python train.py --num_hidden_layers=8 --hidden_size=192 --num_attention_heads=3 --num_key_value_heads=3 --head_dim=64 --intermediate_size=768 --vocab_size=757 --hidden_act="squared_relu" --norm="layernorm" --norm_place="pre" --norm_eps=1e-05 --positions="learned+rope" --rope_theta=10000.0 --rope_fraction=0.25 --qk_norm=true --attn_scale=0.125 --bias="qkv" --tie_word_embeddings=true --parallel_block=false --init="uniform" --init_std_qkv=0.0234 --init_std_o=0.0 --init_std_up=0.0234 --init_std_down=0.0 --optimizer="muon_variant" --learning_rate=0.00299 --lr_mult_down=2.0 --lr_head=0.00549 --warmup_steps=0 --schedule="wsd" --decay_fraction=0.79 --decay_shape="sqrt" --final_lr_fraction=0.0 --batch_tokens=16384 --max_seq_len=256 --doc_mask=true --train_tokens=130100000 --max_steps=7941 --dataset="wikipedia_en"
MLP neurons of a small language model. Each row is named by its layer, matrix (up: input weights) and neuron, and shows model dimensions 96-159. Each number is 200 + 20 x the weight over its row's rms, rounded and kept within 0 to 999.
Before each neuron's rows, "fires on" lists the tokens most often at its 100 highest values on Wikipedia text that the model never trained on.

fires on: "ong", "ound", "ward", "ter", "land"
L2.up600,192,181,206,181,208,227,227,185,213,178,209,221,203,181,183,212,201,184,177,244,203,187,214,193,213,179,168,226,230,130,177,220,186,208,188,190,208,239,185,205,203,157,217,204,226,223,235,216,205,228,199,172,213,170,229,203,179,198,198,206,192,195,215,236

fires on: "an", " as", "up", "am", "ar"
L2.up78,183,189,240,221,206,239,201,172,197,173,198,205,210,178,163,208,225,179,201,202,192,239,187,182,212,205,177,200,180,187,192,222,177,206,184,216,184,213,234,168,166,194,193,182,182,193,182,194,215,207,215,221,187,214,226,223,240,224,188,200,213,193,197,186

fires on: " se", " e", " E"
L2.up147,204,184,215,226,221,217,220,215,218,216,201,205,184,211,178,187,221,187,183,153,195,201,200,171,193,140,205,205,156,212,201,212,233,184,200,208,205,172,194,183,201,190,190,192,207,178,213,174,173,232,210,214,189,226,223,177,214,213,187,232,177,218,164,197

fires on: "v", "ear", "iz", "ow", "qu"
L2.up587,181,196,143,206,193,240,193,192,195,209,193,205,183,144,217,222,230,220,181,212,178,197,205,193,212,191,214,240,178,177,220,188,214,215,158,219,193,170,155,178,190,202,227,224,230,243,238,213,208,213,172,196,202,205,240,190,207,225,175,229,193,199,220,209

fires on: " not", "ot", "ver"
L2.up522,189,191,184,159,196,196,188,230,243,222,171,208,245,166,201,196,210,201,189,207,247,198,214,217,184,209,191,212,198,196,202,160,238,209,203,232,204,208,198,165,186,155,170,164,197,228,215,198,229,202,219,237,207,159,208,203,194,200,227,180,199,231,247,206

fires on: " Cl", "an", " cl", " Jan"
L2.up643,161,204,221,204,212,215,211,207,214,177,221,194,208,195,222,178,214,225,160,175,192,191,214,222,183,185,166,169,207,213,183,160,224,164,210,219,205,206,215,172,158,188,237,193,227,171,190,248,164,172,204,150,188,237,230,228,209,222,207,185,232,200,220,203

fires on: "ain", "ot", "z", "wn", "own", "er"
L2.up606,157,180,201,205,175,210,171,176,215,209,173,217,185,188,230,229,213,222,200,199,207,201,174,195,203,199,203,215,228,167,193,170,207,201,193,170,210,193,181,215,215,163,230,217,201,176,210,223,180,201,209,236,222,223,169,194,203,213,202,196,176,211,197,203

fires on: "io", "ue", "\n ", "The", "oll", "ug"
L2.up629,195,187,191,204,207,174,208,202,195,215,188,204,173,126,225,185,202,208,205,196,190,190,218,182,217,219,194,219,208,222,225,230,208,185,239,172,197,231,198,203,194,166,248,178,247,210,206,213,170,185,211,192,207,230,193,214,223,195,170,197,159,162,206,211

fires on: "os", "ov", "il", "ok", "uc", "ak"
L2.up291,191,181,183,204,197,182,193,212,182,213,194,226,218,184,246,175,193,189,175,208,188,197,199,199,180,235,188,199,190,166,195,210,232,198,196,234,212,176,243,179,207,185,212,188,197,206,199,185,169,198,185,222,208,195,176,182,208,200,199,156,196,230,228,223

fires on: "e", "us", "o", "ous"
L2.up223,192,228,219,207,185,198,179,193,202,169,202,240,179,201,179,205,232,181,177,208,224,206,202,191,239,206,212,207,206,195,177,184,233,244,201,191,189,196,196,193,214,191,225,177,196,226,187,211,184,191,182,214,186,209,218,196,175,213,208,218,205,157,224,221

fires on: " The", "b", "ond", "l", "orm", "ir"
L2.up420,182,206,217,220,241,209,194,196,172,174,218,205,181,198,186,230,199,239,197,224,156,218,213,181,241,224,204,213,212,209,165,185,191,237,206,190,194,202,215,184,232,167,197,201,204,199,217,177,231,200,183,220,200,190,206,198,201,219,202,199,193,218,201,221

fires on: "iel", "est", "y", "h"
L2.up741,184,236,201,219,157,221,215,186,208,203,161,180,185,198,197,213,166,177,206,210,214,212,206,191,200,222,167,225,174,216,233,184,186,217,221,238,236,200,192,162,226,205,202,199,162,220,215,219,186,185,207,176,143,214,195,217,186,180,212,207,196,199,224,171

fires on: "z", "is", "iz", "ad", "i"
L2.up255,181,188,204,190,232,198,208,193,230,197,231,214,218,179,205,173,218,206,206,179,263,230,208,191,219,214,181,183,182,188,213,213,186,183,209,201,217,210,178,187,256,165,187,208,231,207,181,249,214,194,211,209,210,195,213,138,183,206,169,198,209,203,212,225

fires on: " is"
L2.up170,249,155,188,186,190,212,228,228,210,210,215,226,221,187,201,183,214,219,190,181,189,210,216,206,193,172,204,178,211,227,194,209,207,236,205,231,215,194,222,195,183,214,200,208,193,210,183,205,188,193,205,216,194,200,222,207,197,174,197,173,174,223,233,179

fires on: " =", " is", "ir", "et", " was"
L2.up62,206,202,161,196,211,172,205,196,182,225,192,215,176,190,201,194,210,229,227,188,193,217,202,205,217,179,190,187,191,205,217,217,190,243,185,200,220,176,201,205,208,178,186,187,189,190,199,164,172,176,226,189,167,195,172,212,180,178,157,215,218,205,192,191

fires on: " (", "y", "u", "in", "ult", " the"
L2.up699,191,180,203,197,181,210,199,245,167,196,216,202,165,188,219,205,195,206,177,211,209,178,174,199,184,227,222,218,214,176,180,195,166,210,214,224,166,206,225,190,206,186,219,147,186,192,189,166,177,188,194,206,194,219,205,176,211,219,204,214,141,194,183,217